Part of a small language model's weights.
Architecture: LayerNorm before each block, rotary positions, biases, capped logits.
MLP neurons of a small language model. Each row is named by its layer, matrix (down: output weights) and neuron, and shows model dimensions 128-255. Each number is 500 + 40 x the weight over its row's rms, rounded and kept within 0 to 999. Numbers have three digits each.
A block is one neuron, or neurons of one layer that tend to fire together. After each block is what it responds to, as a language model described it from the Wikipedia text at the highest values.

L2.down995:560483461451536539415494516529536456442488560489496460549526443458425506457481497480500565539492531501551540551435469522460514555508506517483566504541485506497522515505462538517542469434540558465496557363504462456485572496409509484448558450469456477443491555528527461507508454495491467443443481552490506486517466525492523532474528516564454575505486524477507489530508563563453491483496
Final subword or noun that completes a word or set phrase just before a comma, period or preposition, as in requ-est, figure-head, to date.

L3.down145:520490480507484517494443450526500458466475414491465525526535475508467537466466497470471514430481540442491486544459472520524511465480591462472581454462441550530509551509493534467508546469445492613500518549503486545466484518439485458519478526504545491490492488516453535467520493540565479509483445491536532459556536451448516479556509489530440486527528486473524481445477498453585537535465
L3.down240:482466518511522504489508451498502518474502475490579535502580511528514467521544474526517478470539451527426516510516458487457531474530481482511543542499436488490551444506487536599512550502486550542479506542526519531542485478516467516472525595545504450499559486488440547534502441512464428443507459500473519436509529478554441534476570400467537534501504555518503508471517432492506549562528
L3.down256:549457412530490557529489494429530388440541528490514555543570483495455534438469451535555478566414508480491517519455501500474475496493496545546601492468456476526495515494509565580463473461489533477507584526494483535528493464449491439489561465410457463410467456449457455526497511491510495459501510518486528529477527449546497504473468525529567515498648566492544494525473482453444482433514
L3.down375:471506505531487503518561472485507549481575560518482568488404489555523527442583469517414536472475588544532522552468515504480530466549428525478458522472501482576555506520554467555445535537493499528471534441497545548511473479475497520508454548459453544438458497503433572479503480608502483487506456513448514532542498519431468437487525460473559514534496549448510536531482450512546485465501
L3.down447:515502439596452533555479485505489481538488510452466455424549491490474514508488494562500505547597520451483499498544480526570515540454494534493456454512463473482563498456587518522472540606426540540508501478494479523505510546499499507520538497469399495512520551430478501473457555466494492435555485496487449494465523504492447492512524477534407467496541520448442473488396524490488531532556
L3.down448:435470452490502529448548527568505502485492500531496487469492501533437492490475483466501472424436557450517573482544581567488569478533533491505574408559519450498553508446496549530484552474420538501516482480549559476479517504531453427455471451551460528553550562526467489506498429481612491499555536532469486487501458439435473501443536525467569483528534549496546456458485512466438536475485
L3.down682:534480490560546526530519470515519530531522490487488498486555492544442488495518407493600518425392525479535536567518482507490458462522496477535458513486554587572469439514491495522506531483476472479415524479543426477519499485506586414507477494546607540417540495478502405393436441543530494445452481517512456537569465506516464510532580468526492490542537536481521433476448524518485511488437
L3.down791:534468479502489500453516437552515518535535506475557491546442483496490502492505492511507518530458541534523504493486486482474480539407434501539612559541522563550448477488463480494517459488504462500470540461514363463515551475408439515573539450447480483500488535406551460442539510498464534549519578477521565506470540507478515501526496450589501421462472530489498536516562436551509535475465
Final word-piece completing a split word, mostly plural noun suffixes for people or creatures, such as politic-ians, ins-ects, famil-ies, vict-ims.

L6.down74:481517471524530544491498478455474545506536521530514452493470486475509493467521476524406527588587492450505492530461506480469500525530518547553605456434510451542500537573586396553520505514504452578437464472522479542489440446501497537518442474475505490494454436549534428508477438407542499535510530486486457461481598560457479531514508521512561481531491475544456480490463518489476456562518
L6.down251:450541494471503511497529484557467497517472448495515510556523494522498464487464533491525524442525409491511483506444426508492424540485486514560538526445518526510502504543465506454438506512528546589440484439507513473498568475439461539520469553506492488431513580466513434526505542521542533511539459530550532510489459489522438520500457440483510546568457557491529437516491538543534523413468
L6.down255:515440445510540486558473497551456505589483466535468513470515507534545532476511499547405449534466491478522542545573480493525511483409525492537513508455504475453529513551522525429469527524445447484512502504442428510528564506442543514491530517523522549469544512533412520438446444547497496521553492497510506502490560530548426447476497490531500498499471528432529530522541466488537458510448
L6.down559:486490496458539518521537483491535527445454519494505550369407507526442548473486475461501474471516503465555473515509518535523469526493456464496565535494485448455570545561525512524422535487470499514549557551504478490541449496516526486536514553471473485454477474456497546535512500454487462516466476468473432456524483447541477500481444478549525504485549457458510554580518454524415519494560
L6.down636:510497560519566576481496501482529473470544529480496526498528535465480535528465473535495496544461510510492428437485487478505494540442423441480624548429495550492478490520493450478523598562471522518575561512506434514413475558478544502465524573447537503586487491564524562456551567497474469529502498472540506526498496367440529472497553523574500544463538522478518457439521456496495513453524
L6.down738:462524463517425547493521563520448479482487488515542473461473524479604600559542537426521478481517576496559477517501499519471517443492496500492484490496523457598532518537556473553500549522480490481526521523459492547397515467541536490466472492515506499437504523522483510456453464526560437525526477515521530487509584480474503465505421442491529465447457486445491524561569471453574533462544
L6.down762:545490452508513515568535550487519530488481428485462475561493455504478465497531538425494425481519484523486508480540471482491502526548472446538472437537537565427497400573518539518554536539456479452500547502571511510427445443362508540469427513472519495520511481557471595442505506514535519454510502514544486500465524484473520467565582506563484510489493464514504502470449516462571483479501
L6.down909:546527481490456432535495468510425516562525538383498493483550474483522439512503517491458519544533509498510501413542472498563515539516529509548524478562487516569482487468424454490450495508505502497549545459550535479524507474464536496510610525522485554446534514490488462586547543513488532442468516500463507472501517535454592567475480572485494462458534501510520531485535496521458501405516
Word-final subword pieces that complete a multi-token personal name, mostly first names or surnames in running text, e.g., Rav-ana, Joann-a, Sam-uel, Xav-ier.

L6.down168:503556632577511488465499486543518584555530500523508523448556476551482494468449466470511524462479580489509431550478540448424436479463481487588576492465550493463490558434527489499435446535491558442483441461542540499453530457456542491487513489527529400521480531431465544452515552507537541549545507466413545545549415464496506483488487461532561468559505530461498470524505515474554466472489
L6.down201:525505508494531582480473419522457384481500448496515445506504480525506514496457527468482474510485563480514502468427499470507500539461467574561517558416487578484497477466486470556542495522578550461467462438510492435431546508512505462437516462501427473531505509511500507533522553538458525521489465489521459536513492536512518543495554495520485535462502473499510474448468452515575467484410
L6.down257:429449501471475448583556465486520504466488519489554509519497532561574432621435436462432445456509531516566494487465585496460468547574450466450498481427476514509498533562516443475492496445400500444429546518479546529516497479491537495474458452550496496527561500497515529524605540530469458435493519516555528528458471497510546515573510494486501461507487504458512550544497535521471544455500
L6.down460:519493514575485545548521462511518460448536419575423561458511453453523449476490488510516559502454546525429483510513489477545471531534450502458544523507567484524523476466553452511485484503462430496526441470508571485531440452540533478529504473520475410508569492538520510437545425515458492557522560543481504459498552502542520466452487486458520574513483539504493486534510504552487476456481
L6.down622:500388479582523496480499466425491491499495501460524522532485546514509502458515517474584554422423471411544555542542450480528469470535475496411553497500515602465505501466546500459416473523459433509436519446532499564483476534531553469544482538507537514525485429539486490511461439506451487534529547522463443484479498483457461511496546439495543525450484578508526469582465498509465414485492
L6.down730:461483561430415502521471545486511456514467499520534474486432506501517460508473459433550503548497572490519494480534506543513550597535480484495588473444554467617531468522534605511478494481507533557536441485472456477469506523469486538535551536523479496479500466606539543445498519446529507549462467532497522429495462549541447454468508534541478470479434509512439456502474533427520454462455
L6.down804:542484493572548561498523457557483501529505496472439450529543464433515512404443501508478445501517576519490442547498515510446472586494480523546482454495424484523529513502467528549550551543505517416518496535484570418545492530491530492471526395486506520527522474512508507553469516506528517497526557461545480562536490533548546466532493489501466541520483439579477499484513500494563514442452
L6.down983:494550481540495498476476522461497391533522567486493566449467447495466564567502483541531509516528499511463442467485475513488521497520456563492437479456469556537516599584564542555498475527510494507544456441481596518586497508507518477542460544539516450486495454529542478498539535473555526528495492476581516445458435539543491471494425458514541484511414519499461474481498487480521525490545
Word pieces or words that continue a proper name after its first part, e.g. Bill-ington, Donnel-ly, Charles Louis, Frederik IX, Morris-ville.

L2.down79:459467496510424478456523466499484518543510527523536471488522533520487505561429493495444536488577464465450504506579439532495534439495512578518464470506438470520549437570504510487486504455522521460476423529477489432480469550509491547521503502591499511365506499528557544489549498570470489462539474476521537529554487452504543535496421525522465489575435481543548455470450461527546492463526
Mid-word pieces of names and words, such as ad in Chad or Bradfield and ivers in university, plus sentence-initial He or She.

L6.down288:462509532482482502455475474529518537527496500507502462500508476476385475519459418512508489510538518534518506569559482545445519525500530538489592447482509461490401455433489473524444460438473469534483491542585453536484488430492517497478502538557540478448531513492570567507513411564415438468499494520539521473530500516457454539488556447561541483503451483494586519542516428501446488512466
L6.down416:460541493491478547476514457465484512534510481463457515547547474568465549517498487523502490471511611530520487502388512457545531529454598506447598483487505523469497492503499488476503475569451467484501529494526489495501505516533484471486497495490520473494450544453490563492488527492521498545505452497423571461550462536565424626564485593455466487484440492490553405480538534512463478525512
L6.down417:468470479477490528511445498498571504530478521503523556558454491550461472560494501455490507505521493464475573511491483488564533494458474473478576460529494456428489464502502536477481494469537533472431499393487490479442504464538541484500479503481484542527537492535477430492474437487479456544484493560492451473512536498514520420459436502575530527434496554505617528514506489534548485538496
L6.down525:445422536535462487437421531520430515571462565454429446443422468410525467468446505473579596509507534548555525495442545554487546572551518527592548476498500442416524479552502539518463544495522507496472515517490486556514506526487478436503493546447551528448505558495479447476485482546408487533467457578432569542509437468528568428464493508506547524502432491476507542517544524507548476493528
L6.down528:574471484479584469547504567523543507566508487465506519540446431535539540492450473441445471498543496468532462543472527495555516563526504535480476494423522509505506534515553501455497476491483504487421594542549472519490472474519572532462516538462445496539421531453578436514483486488475526431480552477497540497450495539541507495556508527481471581477492552501545515544556489493527485495418
L6.down620:456468526479524591488557510476440478514570463488524472533484521443513426541439495545460467482435524440511497473579569545482493526488473408453581454528505504486502455530475509506515519536495426531515553540528482518388534469527512497497530437516484414428512541517536446519486512501481505471503467569508527506528477460503527470461506534481452514528507466487508568450443473486570571562504
L6.down768:456474494543522466498457476564478494509520475490498530550510531528466555460549505531616539526549446528477449475500576570523461463519487447438558457527591523438467516513459493498503498491447469500564522512509501551448503471545510526526443511538491514534423478561591536522474424550497524433560563472508438506526481482528504491492567561474446533496434466486565530442463511491487516463522
L6.down922:470447509411463519505477455511543506532423505491554522540414517540529537506436504432528535534534527566564501464455514511510475566465474490499555424570477548513530528528531517559503502446527436524592469487484500447423472491516509523491555557549475488440438502518519517463513409549500464429508557469510481509501469487501460489530544568549504474404512463490461539524480530491448483474532
Final subword or word of a multi-token proper name, acronym or code, such as MTV, WPVD, Ganassi Racing, CTCP.

L2.down359:456494530484492491464527528479495444518534440449541499455567475537479555497497491497518482460471475517534510455523496496476536530462524532524474502462460481530468482402538508514493525548505482474554510455536460462510472491459459494448466566533568435584505542503458535504548497511486513473489468550475442535481466470590481430540562480516477473514572512447429553511499477420525581526530
Second word piece or second word of a name or compound, such as "now" in S-now, "ale" in Y-ale or sc-ale, and Lake or School in Salt Lake and Manhattan School.

L3.down28:542469514535463524481494543467485499489453533533452508613537465507460607492493456478429583503485485508516567528497452464532506524451492491527583528550477518514485383503475548494539541492492538441572532613519461503448439393542520452493465460515571523492447469537484573432519464408510419520478453459522515558577517506463511484455475525513471509504519538477516501469460502551550441558492
L3.down201:506596426475431540506536479484479475493505462493515477451508527432550579587501507503510470460494468483480460550498458490500557536508548488436483528541522446540503505437483475448515522578505546496495519505527421503595492528521435548481407480519506474523542508510485533467499509479540546556552557490495461460515464492499534478482451494462555402486556511498500458510573455474446466514562
L3.down251:439472565532541522598464484508455496491494566491470471564558533451459472461487426496514566532518541465461473497508507536417569535479509559478510501519511521449529494555479537518518461466492468465447495506475461498466492447501454487548404583556488503509516490600547522526467521476557501522507482467540481497441534405464534465483517536567455535462472465527547559509502474454529461455540
L3.down299:507483454481471487518517479492455495577557487487468577476513469492496507470513509462499511507479485491554508493518455523515497527492511502495489525427581552505504527503412512444576541517526515532597551467559575556461468463506533505501494454565545563434486528534442449533537478523447502444476548530561486442469505484545537485509479509476527566510440480455546478559491560462411479518499
L3.down328:491557433504471494554580517480424457472439505567467455543511477544504524523491507444520421472481477540538436552508459491540561552521427491504510416478513543449504475490506523467462431541485472513485543503549525552485569469513537528471525473577511503488471589508443478496511432511526465465464506469461588486454597520487498471575474481563525479479543516518501453496540451556458581553509
L3.down422:502425467465492502508466464584513485576479482504506528487594518519471531466492548537540468529481524461442508510524543453475441475505520497446537439458502547463477502490517453533431514520430577516502420503521495466464517495471527510530487496492488513494456537483471543452455550530506504490475521544500542504497504483503491488540443494472444506495527486532467464560538474452482475580534
L3.down765:541512502501467483495501449536551470531446448496545484523498501465498495417477510519531508492496563479556536477512487503457439440494521521528448508415536496444473464574514511466542517610453520492469520455501547508484464547529497528567461488487490473516465523486505551505551518486545512496450452528526499488591481418515531482441500557538538564471578532498522445529520597509561494530433
L3.down850:530534490430479504495477466444427505436516440493529517516432471474489488555529476535590524539498500453571500540531510526470485428540569500479493519504512457487449587489480500394485484464523466513550557498486438534530535536446452537513509519500470518539542460539466522424497482403542491488498413542490485533523499496493561493447519430454528550503549455496513454545575551514527532487459
Final word pieces that complete a personal name or place name split across tokens, such as Kel-ly, Cl-ark, Carol-ine, Verm-ont, often in lists and tables.

L3.down130:499487483501533463472484472505506433448469439525457520512497538499605504529460500424438495512493479535484508548460477502503546556476465501454469602573463577497525520537524542511456572515491440543502489469528506517431502518429496458517424453503504590521512521562463473428472547502509550512421509516465525492532536508475453486500509504469497508486488481482499516555546493504415476463557
L3.down156:498496424454488539433486485532467515508530441484616413452485488541522510476484516468604581479489455548557492548484494487526489466495580548447554495468477556461461483496492564522507508497530509496419472525516483510499520439543476453578514541504483457487530459424537550533430510459536419562527422529501468464547517476514562477508483500466482486501555585506485498572554452405495529517454
L3.down266:477615553476489512483444560504484449508448407499506419512538588545463458436520485481459544539486447564492498458558505550507564449478460509517560494556503499475602531474545568463517459505456441520503456491531481460531497547525466523579500496454519513571523475494501497499480527520500530512511444486460483463514517556493543504521562519532466543451525533517493494466522464477487577518482
L3.down278:525537478543517542456514472505499460446453480455527506459553492522439502542489534470504532562489545529495505444479476587496491503420504535459463517489516448526497519477456490518505451495487440504564519490555483446443440553485484475551539495497492512500522464558491513470497466599468561465463494492512474479580460468494515549494502487547476558548512472484478490382495467511467512444492
L3.down337:474546495532504506538555491547561581441477533452528509513491455464511558509505529518519442499503500563492476480565527557482530479518526461529493538515515599436521522529576531487413524584453539561529456531509518486431484491453486506526449524493520453439474550598483533470462453474492518569462443479522443544554489518535441446458499522506571492532434559438524492521539468477461449477431
L3.down797:507429513524489524470439491493505507453545450476432487522515512478479453416367479507458549537510579471445579480475451491486547509547429508506533469482512394498557508478501505472558523517551514463457484483481444528500437507442481488612485541459572542499513420468440495434463536514487488565521578529484446538501443457538464535505579568484552467482550475513509544520472462520473490522453
L3.down859:443540540465467513419567510504465476522475473488460456519503527468490585500458505493505496458517540430489564526513422567525550476458530460471561487534596515521514523572516483478494564547530490495528520486457587542496445524471465443505559533449528556512508546517422485473476507435535483461523486483567550448524552472491524498444499458533502487499486446524509537470506470501516455459488
L3.down915:446495483478489476536500557514481524565483508478464477475496506427514457572504592529502512528473572491577466487466456484549506501462527525465389463501496544526534411491543500510459469488505510526546478489568545499505530554500503591476477487535588457532526491556510543465541475439493503537500467475486555544470447462452549533499514514528422540489448510495481485524493466379504503539487
Final capital letter closing an all-caps abbreviation or code, such as PMI, RBI, HRD, PAVN, GNIS, RCD, TKO, often in tables or infoboxes; weaker on other word-final pieces like known or -aper.

L6.down102:543529529528494502460458449454521525509527498522501478557544418549511531434449480533504437473480449514482490530497520511408472492465414497480627516540508467565513503538465497470473519517536466477550510546496423501510474454567465533500459533459495477531443505443530505598448458497529451593501477451449573527452494493484480524489483481459529484541512555554505523522479459491467555449449
L6.down177:544591530541515436469522450612542510412504447459465484514553477468484474534529469549548492465522464513506455490499442500489455532454429529547535516482415438484469565457423490534459488561565434545462488475461494457520502524425515483512530492483518576463542524503438496592533574506488500448557477503493494510500508510504497560589566464514486495528535526517520483423482472444509532541441
L6.down224:537530488559499476474525495444498434508468518529458487549532511521508483520486523529499516487536484480515463433470527442503484537451531502499501501478498466515459498484521530473477535510504472545520474591531439445482419471428631495553526545549505458529555491441450527463541454527445501558592422525498570449531540473518505533507515533504511467556530518474500547485450460499584560504449
L6.down227:563427553583555506538456411496518420500464537435468573524515514479529515413499495556446575538570533497491517515467465485510513506480427567529556476542529452545496469503475483460529526505497499461538463484501460478541452444418510489463486560457418515539521505446420543509496513556478461521532503520486484477562481534539565441490560517520491486562589485543563468529417474472552416473497
L6.down243:488511487533501501454463435547490469505515465479491513506412451513497555447463478482461545410566543488414475506455488457527521512494480537483566566458534404485564454515456458545532479563570488474494523464473461502485514563488464475535513545456485458450541545524502539422460510526487517502463517461516509490498482474359495435531457448471461469452504550504455515522530530471475526471469
L6.down418:487491438488475518491528529497555491585458525475528540545515547574472489510561494466436562538528394461527500404472462513514455513506495510490518372428508510520425477532446477469511463508542460489514541523493446436481510550544559492457537471526519494492491450459460506484468562463413527527484544536515514534552495499545497511461638519524582550499449481588517521530443457478546478564464
L6.down500:563506524509402558502468500479511475516523504423516477443510543568481421462511509446563509544526549519547520541423549508508460485481483502470561536618480477467554531523513555464562555533562473472462509507474414530484493517499573533485512445519452485429535477521550467471548491473530497477530562477478493527437470456541518463451443535516531490524506537504514465484455432574537545431448
L6.down812:442516550549539557535488502527489444402556499461545490583573461441544482443505486481438529525514591529532554440475513504549480550457453528475492575493525441516510549510507513482497473448521586507461476529529482530590508448512470498459500469472536502509499474568541530533538532506481468485454496489549548482540516508482507423483462490437387490494484506496454462458485542508543505491519
Plural-ending word pieces that complete a noun split across tokens, such as individual-s, genealog-ies, stat-ements, react-ions, in expository prose.

L6.down3:484490557515517512458499459495507487462502454434579494468509553482547506410495513471564497454504444528494535431600452554521490509512474493445507577487488458550472489511452499497571520472601448475578488445493468542526493482506510483440544527472461468551536520562398529524519517521434426434489598426507474582564489483534511479514495509500491455538519493477518494474506573507459490467505
L6.down117:499547495496422527467443489525453553517490422457499504500506477473569551496612501444499473432506475485452556494465540469507535533490503529509527552425479488470492534520540479580506484517560447474540446543469522465550526499527502534529467486476526504541430475527452421476510548506495495442569455465484513555467565476509558540464536505585464440499518467498518512510498422463466458496516
L6.down383:509495448502443526543459499473447542545456538529494495496481520504524579587465443480544512475468438444552489551495484482519497521487520503538573531478506521430468504530549483578500564526470477447500438486437545532556505497464448527574544528523394487486479496550472496514535533462531503503484412456459461467539536449481488492455473575539529540474493479466505531533452436472516491429514
L6.down578:510485521478458477517538555517447441483460458520453553499559475469400469561500517505522536529599519529508479535515537516479489422514500522556545474469513473491497502541517512442403514490529552508472511464550497535483514532532515468459516517499490482437554514568508507473547526510433560538525551539512454511551526518466489488488549531550504543510446457510443539544480526527418532455420
L6.down632:498448515444477499495562494517460493547579518495502554529496524520468475483538489491511478489455454491464554510475467528417437548457465572476603402544536478518420459489471521533471503426524506511474457501496547511507485475549456500486464520472486527467474572514491390502521467553491493530476511516556445491511456584519611482522442463472440487484532516521470477482505523481491506494480
L6.down701:468493574495519477556493469509484510454444423464546499501430498451493488481511522491438527480537503514480449490502506533588525463461471481447449457505522521469545534590509487505569564502424489539518508501542473479497479489515480501487479563485502483504489434567453477536516494531587501533489477455548411487498459456580472460554484492587524499475548517422585542456477497528502424515486
L6.down951:513412520527558447454534512522433545489474548525440504459491520508507525454539505414535497546470509434516422494506517461520522511493428495539446512493497451438466492439525481484556568553501545456529535492403458500450486519529497473573500531549488533511481618515468469499537398520506540499495440516544455508410473526472492478478535491506463486530535562484475562441479490495544446467480
L6.down1020:569578485472457482450488499466465472491519515522503497438521479504476523584518512503410456481486501514473514537507599625406561502548482413484513470562480406524505466531504580488512474487511497599445488540575439464538519466519445534511557507599547452505540541574517511509476542511456533512499508545466532523502465460549519489519514472503400557464498444433462482452460525496490478512503
The pronoun He or he as a sentence or clause subject in biographies, usually right after a period ("He served", "He was"), weaker on he-pieces like Hebrew or heating.